From a checkpoint of a small transformer trained on Wikipedia.
Size: MLP 832 SwiGLU, vocabulary 8192, 17.3M parameters.
Architecture: RMSNorm before each block, rotary positions, biases on query, key and value, tied embeddings.
Training: 334M tokens, 5103 steps.
MLP neurons of a small language model. Each row is named by its layer, matrix (down: output weights) and neuron, and shows model dimensions 16-111. Each number is 128 + 32 x the weight over its row's rms, rounded and kept within 0 to 255. Numbers have three digits each. A neuron's up and down rows have the sign that makes its largest values positive.
A block is one neuron, or neurons of one layer that tend to fire together. Before each block is what it responds to, as a language model described it from the Wikipedia text at the highest values.

Responds to: Partitive "of" and "between". Mostly "of" right after a quantity word (one of, two of, some of, a maximum of) and "between" linking two parties or dates.
L7.down212:100153122106131148110122077131142137093074081125102117105098062088115148116169131085131201114100090124165086104122098077124155139159096177165123065194157197174092084106145126092145197129125090096082172079146077176116087132112126156137106121071106074138099147132055149149132112095127130158

Responds to: Acronym and code endings. Final letters of uppercase abbreviations and codes, mostly in sports tables: team, country and league codes such as BEL, MAR, AFL, JBL, plus the second word of names like United States, New York.
L7.down611:112158148085124119078115126142178125201134112106138132177084125098118106145125056099115117120134094151094133112105126156104143225085150128156104128117145109101125121138080168128111126142095137082125128068085121146114078125132061170127133139098081088121086075153071080122093127151180140116

Responds to: Acronym starts and dates. Fires on the first letter piece of a parenthesized acronym right after its full name, like AF(L), NS(PA), U(CLA), and on day numbers in dates ("On 11 February", "born 17 November", "April 7,").
L9.down101:107127135148145081145099151156117152137085166131107121117199078116091092113145148072088113117143181083167099188157120116147144074121155173080168105127145154143079134159120045145147158151063171184121155163159154114070142107121091118128196115107140145131123108152108132121142149152106162105
L9.down123:141140109165088115152099147047167122172133053210107152148097182106107145217164098147114119103170142114050107099132136122109139109084133141090154130114124098084119122131098063228092143132150109103142090170104104126094130092118081151150136122160183129117089139126165091162127070121121136095
L9.down134:075148101160146118185118141143138087131126070115155158116107116149076177185132086150093096144113113130174120119118135130134119132190149113149106118165052121126060151141078108106095107119154154082165178131167110088112079141106037089174162147145136134120150157149153105110072051099153179133
L9.down336:138121111132135149112138139171187097201109132138084166144100130165176195123112146140096146182147156159132148166152135094052108064137115126096139209120140138128097112143059132130078069141082159139114116178137061149165055161113158155169183180077126132137127146114080159071108126141191082155
L9.down341:149137114126132077153137077111156154127148130075124156099091175104156168131113129139074091171119133157109104179109152141096146103079156103157154146099146109194127090114151166145189104138151092148140124087130101124112109115118098137106110226135122048079139114088181158098081166130248156086
L9.down373:105112066123126115128152160102094189120156124133091185106197186152140196149116142076112130155124110061077077134106109179130083156106108116122139168121075174107088135108165140111138098100122141125131129125195103147131167121127159057175113176156139136106182150115124088100164139065121092139
L9.down604:139107176118148093059107101181147157097073181122142138073148118115117059117074113161074082123106083201134131097118178077155145148084126127054155145123151124088154148111106133106103154126117098117099091116084169133087143140118120097141172120066145130150173117144114149131097159161139149101
L9.down819:121061143173135150144111090080129154145122140173092142042113120116147166127125123174121087162145191195078103136127118131178074164096168130107180138091135123095063167130147148169165141111106135153099167131162125169178189119133133124138096123110112136089107134095134164064109106147088072105

Responds to: Placement and word continuations. Fires on " place" after ordinal ranks in results tables (third place, 4th place) and on ordinal suffixes like th; also mid-word fragments (ten-nis, ex-ti-nct) and score dashes.
L3.down249:149114153135117105173137148104161131119138139165129104136065134139157150149069146149134106129122156101137129164166123151111137086125075135133100157088106129135089087147120126223119100085122100079141126139134138128081079102176124063162149104200155114187172128146168104176098119139147143133
L3.down390:104123115095127079150083099113103124149131124130058143142065151125109098131176157132161179160092110100174132088112154132056100104104122081122122124112121147141120082112191157112146169137152149080128079058096170112130163163121127188145175102118131145156074158157145132111112094147145182150
L3.down414:162141099134175133162076179129126104146144105088088135138163087196098082085146093117137167104121119114144093203113115124144093124126095126105146143129173142186154115120101100103096188111182040125136143121156142074155142159102150071153085149110113113142100138130109145114089150129138130133
L3.down450:130135144095159126138154128019142111120120167180064119132087142146124139101125161100132150127142117131107104128107180133145192191145092129115146147144117133128145122119161126099104100158091138193152143098120141082128143134153103162126110144192195162178105118100088119082113105083097155078
L3.down524:133095187111163103181067138195111121162182113151111071100142150160174150140149151102157145156135133121131141133167100170076130078152159089146157136063069174194108144155130115141141114088146119117128124132108128134105166112124186064157122173201118137137144153106101132161115099132162155124
L3.down644:057132133138126099070159099204164119133067178116101119129170098116091055131119135151087143104098136148096089108122147083140155176109083105077169083133151149136088079122105084196123167143111097112134123109178116132135141136073145086154160166111117053127082078094102110166142082105082129143
L3.down815:142164149164141111105162112167107109065110154134160130130092094154080135115161161110142174159204104137148099166116129134109146107115133130102109193131126084172134144132138159068155183192171136104131121088150131090154149147081103123114106144125116072102124056197078147129160121098125102223
L3.down816:074080157088154101141161142137127136229158052131127121155105113112117125119097096136097131146121108095148112095165096161073147203169134177109139151140075139125166117122156108145119071094108142103167145106160120139165079124109098125177114137139133183151132092091148119099146119150125087127

Responds to: Number word pieces. Number words and their inner pieces, strongest on ift in fifty, fifteen and fifth, also y in thirty and counts like three or four.
L3.down68:140158120121050123136100122168107139140194140181109145137174191099125176181155172117065102104065097104127099114095166098153131172100129168148126171076107108104070126121143129121185104156112121134117126104143096168114157056128168135115177113143126161137108031108122170140093077114176127138
L3.down79:109120125142114122140091101139140133137229110124238131157075167116150097097129158138140152061078188113167145140152134199135158100085146133098095097114167136135131142172149166197096152130112151122121161143084137134104113114119170033112121197147137103120111157073111113132119153121085141123
L3.down163:075127133095165139120173056137132090116111112138104174153113110107135095180104102111166178161145139153131197158109087102173144110128123101127113133106153180204115132133156151138074148129121089091130119116120143190112132132097150196131099161096195183129112149116144106139086155140082160094
L3.down225:169100133096089168145163097123149118105127104087128102135089141119136197129148177153057126092106165125132103135099131115106099117131159177166131128094133115092110160119101092133115132139106162155107177091102160107104149155113111135147086100158127146167184105175115153103044114144114131139
L3.down268:155118133150144149149123118139128099099127094129202150129153148135180156152098188197136167079100137156154154195057118140179149116054139130106135175113166097156075144136144121136137077191146159153162146050117145170103130023143109063135134098136136213151155112115119176156145107117121091153
L3.down570:141067097163159203142140094134122051160144080132132090118205121203129097133115204088082122129114098132071155107142092132122122082108134128151178126077091143165212111122153148103177137149148160173120101169132148102154140111171119191132071138123130145070136116128109089109085110069082099127
L3.down670:089106135130163160190137099104097131136161105100078092190075086142174114144103087198204116129126129133147137077081118136203128111129151109098165103165124149060089147069130117146125178148113096072093135142127124141069132128109107150146121110117130172167174080108198127050177176102124112176
L3.down687:091123121089077111157173158131106154132118089122151130074096141110108095132099143131101130137124124128135151095083128077171166138139105122092141115112132059145117182157116153128123121104163163128149179119139199141119194094104131114111165148100171113085130058076142125078128119087133120197

Responds to: Predictable phrase continuations. Tokens that are nearly certain given the word before, such as of after University or House, never after had, be after will, and uc in Educated.
L7.down55:187143114161138134111125129177121151108140066160152190185110079116121115184095113147122126130140063098204098190139105103166077102126154071201161155155066145089171112098141087110110122082117135145161076173094076131146094103121112084133161131139097097117104146093080137135113161098215118174

Responds to: Partitive "of" and predicate "the". Fires on "of" after one, some, most, all (one of the founders, some of which), and on "the" after copulas like was, became, makes it.
L9.down61:089151146150139101131170078090083094093113175141200162139084113164187116151136210120106139086135138102109140148115078126165128092105114134127174056137166104136141176067124158105089136154130149135121118083164155107151103154138138101141124109205129140149107077160130110089080188102108175107
L9.down186:129138159128223070106092125088135111135078124117159092120144104118106107111127158086128067126045129066095050140090106141141132106106130072138110096129115130085129128112141121116178138131125169127091145057096115101119192149117132104175090071107103121130102073146162056108071149145110153127
L9.down198:121121099124147134150068079110089108098114145094179116134149145148125133077158103099124140082146153141095094070157104117103111119043123173118141148151129130076190185123120124110081146150149112139079105159155134075134150167208110148097140105168104071204093084100132109155143148147154131129
L9.down255:131179162113170169084127127132162180141108103173148154123092134138158117102142155128132078139135099117121129194122151184142122068092143066073114170213148176152193140116133178129198101076146105094140139186129095107106135103101130165101143122100159105108149141071178172102105091167126122140
L9.down529:141150109078095075153123114124107124120179105149166121118111076201169089138132102104123164157130136075078138073176137116145104138093131163117158093136118162054171126099098156125184139143136107150139139134112117087157162131145148128173118111162128085174079110086075122179127128131079116136
L9.down688:121119144130091172176090125099108102106163127105113110082124125096057212109166107145126095124128094124166153111107101123107110131152106159094068128165114128103123152068121114158117106134124144140172136076196117079156191182094100156111114110118092143150139160103102150136088101188051109169
L9.down766:124158112041080184133129148157157108129125119075125175136135142170108159147078178139096124079144177100125088131116159058136101110129138146092133086149134079122139154116138136116128154096127097117148134077109145125108128078193179144141179148146101129171148180120124113151000104133131139104
L9.down774:115075162164130102084078076143029122125150079161160126144112078133165124101146113075145187172094028162117139121100120117094067087106133171173171144140126106079154114147114101111126126138117153138157175057121082097135119087120100161197062124126130142102139118144133107125132177052191136113

Responds to: Mid-word fragment continuation. Second or middle subword pieces of words split into several tokens, right after a short opening piece, e.g. St-ate, ec-on-omist, Const-anti-nople, di-ameter, and the period in St. Cloud.
L3.down33:157139073110125138112107096142203113101170169099111089102122068181081155101098060055137173157101121115136171058161129112190142142156177220140106126158132137120156152116129126099092197180107077115140168115152134200086175127152135173107096109143094140140131102157099129086157085134140163157
L3.down320:096108130087164073129146164153099143071133125074055172101179157140096127089125151101131150140147146099138119154142121122100097103126080132098079161079154102056148123105137116162129183135081117117093141106111142093095149135091121162129125179131082065136134085101192165123110140105106150206
L3.down476:099176134163158105144131139143139176048188134117126073095100090150174113149158153146127134085145113117151103160088122116086148095140111155213115141120158147113189122094125110091146130193151142066142131090074151092122189113157091187100146113113136149145192203059143065131122138152113168157
L3.down510:097145094157103143149069159137103161131104153097187135160065174150112108131094140084143076129114158100121105134159149157099081102125137094095091114138069122072127170105116114141143087071122113109151125065060112082161167138109120102149149191105123122085166174128141126130145125121145168098
L3.down554:083137091126090162139148104135155086113180078150057114101134089151087139142138094105163147140152192119157193141106129110156131141248145127153131087138145097129118134065122060102105172138098102085096097185161137117116179125146136133150136100164142143189175125174117135128135133150139180064
L3.down691:087141123130133120195103099101156130164133112151166116101139201171133106120113133137164096086130150105136102212074154085157122138122095169100139183075138100202154136146084106107100108114165114147134153067074084098131146181099122090174177137141096168121149128193162096238088206152160088127
L3.down756:099150157114129142109128155185126141110188146122073168163127088173124122077151163118147150151109138140127148117095090145140135071114108126103055153116145104094159094114121093086128097159117125069123125148105160141164098136126089208185094141179133130160112161141127079095160109167108121138
L3.down829:088136172152097137151148089166087095135126090139109126166120123116130135060158079187123112092132052116126072144177115155070169074126174126143098110129163121125126093097138086117107158146119168112118116138143102099149123143121159041128035121124151075095161113078099153107130105149146141157

Responds to: Quantifier and time modifiers. Numbers, quantifiers and time adjectives that start a noun phrase, often after in or during, like two, both, early, Five, 9, plus table numbers.
L7.down636:106167135095179104113104073115096133108139115097081158150096156119049132183149103131088124213116100044085115136129116122079130161107135057114104105132180097096167106106138156158155065111122142198110113145141147142113087145153099138116154155094101055155093124120179101114124128164132126117

Responds to: Of in institution names. The word "of" inside formal organization or state names, such as University of, National Society of, Kingdom of, plus scattered mid-word pieces.
L3.down66:148094181108091109126071127088143146134056164184129122108168106174119125187086112147106141106144140120093164163158152162088133129151150120123103187159182111135088177183102170135089105120062125089167066078170102051063183149136125067141127088114108126105129117134079161155101086154168119099
L3.down121:105116126089096127077191117146064165130072186119091125085123102143103122095124147155092124172168079146136116110172090107132159145182115088086116103128146136101111134128109085120139134147068163091188177126174122152153168115098116177156108116100117139094124104115147087069198124137118105151
L3.down203:139125081154087091130055145127107079127210085150102152205122170143135104093103166157176069102130127103114122130180147167133088155138090149162131139118162104167132145169100160144100059111024081146159139133116136141102207095036141126136145094100138050122088098120128148086110121157139148140
L3.down308:115200133053106188125163113099165092126126146116163133114123117060095106152138176205078117173161198145090067155108130111054137092084074090117133137065162132112100094146120109177124158105130133153152154108109114050118094162127120184135133151117170125082121110116089120126130128158129136131
L3.down413:129122127170124153120174140059116169133154128112085144151199135138132135141145086175117094117106089161104173159111143139081102171128111108131139104149124129129175122097097187137131104105158139149119099088088098140127137131130115101097085116129156134170121140150155131202066133122091099182
L3.down472:147119107086089202182151111139107106086116098150084100185087103145096160149109166138109068091166166111095169097128054153087120167188130123100134120117127142154168181127126113103055107146107130133079141215110113139149107137112093093150119165092113150128114130146091144113148154087125125148
L3.down544:146171154123084123100135122136124137143066083141150180145125155118115106113140093168120128110121091138085129168124132058100148167158118131164077195143134062106156135158129135166161131085198144078201148147091107132109078126105147127144138155085165105102181083139078156091066114119131136119
L3.down679:117151159164198194125123110131163139106113143087109175082051133104187126124157151139074141197138068145118095140172172108097142153111146139109117106141134133145093099168160083105169128120178128085104131139149160080115205110147173116114133087094170100121106139169151150100077153176137156168

Responds to: Mid-acronym letter pieces. Fires on a later capital-letter fragment inside all-caps acronyms and codes split into pieces, as in UNICEF, IEEE, NIFL, UNESCO; also hyphens in numbers.
L3.down168:095183143099107160095115131143118119153099061120170135106135152111173112171206129072125130191139155137138136142163080109158110170094158103140159154099134114085063127164147106119134118080137138115116149152088167133149091100169185150125114124137124129121117098082125123166135050092145085099
L3.down250:133101125150115182147174099113146086163166093103176145153146172112126150075164104095107137150092105126100152118184158148143130122127127094137153158148100127105145140147111134136135186121161076124129036218112167162166097106112155191111113170167112117130078126116099100117080093178108139147
L3.down266:097087159102098116150209134153108145224158112102159134163139104069150100141216115151120130154137105103157099114127145097166131105119128138104141146116101169096070166177076145141112133110157135127112107160122172147077126063096147146160132131100128159076120158078172099137075080163102106093
L3.down381:186121134182105142147176155074062120154159153127093166152122116083097133059100151167039080212140102150165097162162092100158144135102142119068147133118132173124139181132169177144159118133112121137172138161103132147126123170143107119123097179078115133156156149092170133079201104149167133111
L3.down526:112146118121114090139149140102130111170100164124206183135095104123134152106139109088082106120136116137128085182141169140123137113091157134101156149112092159094158150143114124121106110057087164122062151132155127168121210141078128113177121194119149117124153128137167087114124069096185121112
L3.down663:108098126172117127141124129128124170199180170222089200131094113058084136154165110173138143155165101115138157120136133144119170124103106140154170097143135127062068121146125132119084118149110196118130124107085090157137112150131126188146144167130135140112052099104075130110124073111077134141
L3.down822:089161187102090169158152101165100092115106145093133159090152066138121107126158064095105099140122106119080129107158146088102127154139180100131115154085103137150077111158172180131170162134163144154149152122108164141098146090146138152180134107103105183044082090109087105138098053066177122123
L3.down823:093170185120127155120152065174153116068119078143115139102163176122128098128119156135114123172193101143075191161161089183125172131107166096115125157091136098095102159122120105109117178075109183102148146143077114158147091152127123117159151101168072109061185106115116128107129165112077075112

Responds to: Partitive "one of". Mainly "of" right after "one" in "one of the…" phrases, plus "among"/"be" after "only", and some mid-word fragments.
L3.down117:146105121122063182110121172099160108143125136158146102134070075137173189119175087155129138141141161189164144084146141135178128161111118111144136152146108142124148122202140145147053116148140151101115137094104107139164091192122133121119112134145089119107157083142129094129152073140127170140
L3.down391:145074191109159092100139152146095089168141091150053133121133089115154115133133105099088159101155127137089100118135142155151186117135157156199151123182124137099115152117093097133095170141085082130191172099114099102086147090137147150148112129104090085128159128093125139111068086106086194102
L3.down432:110144093110152161098115116079186102106165124146148174117159100118120175102146176136136208108169182118135140161144112205146174121162096142186111107087151106157111213113106133138117062189128126147158083122092162136164099114152137102138143112192070149138119108160123108123134122118127082110
L3.down465:121098094051107126139113082124140162119111106126180171103099141146143133126116155077087174110111103175160108079066079165142172153095123114065148114153125116193123179085156143108155123171124070135149142157077130087171121156145109159139124158102178132152153147095173124129136191129120080108
L3.down482:119149142071090149153177133128150147169116213150101104178151120130131118141087106086130112094128129139098142076147137109089169178134142179162076136125117102119116115131174186113118129205092083075149125161150126143111076107124122205103095088118088176176138166134115113115054093101163123121
L3.down493:124164104148134165118103096103178163118132115121071067096083162136113176119129126107102164040145174151177121096099174123170120149129145146139114139132121112173142085123147111088144113136069139117100146157135113113146119144157137158145066075142121143099198131137114073136105136121136154093
L3.down584:137124153093123090130114123193178105083138124103152155126131063106113154157099063127173153179172097127132173079163174135110077160191140086143158102150144122107065137134134154090157095109124129138137177110179109187111108108125150174125147112106135130163136133125165146139024070113084115112
L3.down786:124123090114068181127101094089145106118142076180140137109143113105167142147214133146143138077139146199098119060141113157172166220061147158155113102108128100134143146183093139145140095147105122104097126127161181117103159121129134159068125121140137123063103145110082156154171141104133122088

Responds to: Abbreviation and decimal periods. The period right after "St" in place and saint names (St. Louis, St. Cloud), and more weakly other mid-name periods (U.S., R.), decimal points (1.5) and score dashes and cells in tables.
L9.down27:132077153109110177141113141080175123081179120153157114146113152112134136115129112141128209101166111136126141090139135165157145147118163131181103147120125114137071109114107151122123112120119143106142167120153091136119165121171151200179113115166125186073097133097058122169113099132154150131
L9.down33:122124125105145109130070166125141072098128129162158126088096142214092148188134161064156100114146128168158206089143176096120160061068118122090142195118153198102070121177117112143115143146156104129126093109113115096167103132109051149104129092087138081104106111123165167116160109081096125175
L9.down226:111143089106161093113154091156150091099088107147163184138130236156106108115128160114162168128094127122161112132207133102141161144129106128135085168100173144174134085128099096162151133158125134116125100153128189130095122115169098122113162139130161070154175135160105101134099095160156155161
L9.down269:164147094136133085148204156082158161165118072142065107097160164132155065146126125122187055115150117074107137190097102126124131142154127159046146128066110111182148134141128108092098180105087166111152103123167186152158145149096118142114175109143129156117133102077072161120167088073064156068
L9.down290:132176120114142102100115069087112110083122130134158155117160125092149125131137122125151146165180160106156104154157124102101149113132190104140152110101123153159135147122140125171160057139206088139167140145094153152113098177154146176099093151086120122120133169164142110122060158099167083136
L9.down739:138072185105075074097168147148186125188157148120084156125125153078144075102115140145056137123141129078145124100136177105104126141159078102116109168140125130154154113105061167066138168139145120178118125130179148131028110164094113136127134150138156179116147105149120163128179110129119128122
L9.down783:094135110094104157094082112157129132096087155166103134116109188142102077122120142144156115136117114112153140150127146183088133112100113132144106163128164086123152130148123161131109158124144143126138115152147138103146115117128127114092141119080111117123127185140114128135115111090129102178
L9.down826:122210125081135158151133136127127090169159101097155133216110107108118110167134126080094148157087115090167162128193130079077180139133127148137118134134122117124146113070130154110123156122122135098166152112097134129143087110100151085158163167163103115134146187166104118105126117145217156135

Responds to: Closing field-ending tokens. Final token of a structured field in infoboxes and tables, before a pipe or line break: closing ) after time-zone codes (CET), place in medal lists, years and countries.
L7.down770:096128152117090167156072129064129118088139066160078115110159167127064077104099186161165084099122115134119086090145131130093152071178142107093119146120135146151108143092120110131105178078147149122141120167107198171151134170140144135116158137122203139133155099106119106105142164125112126114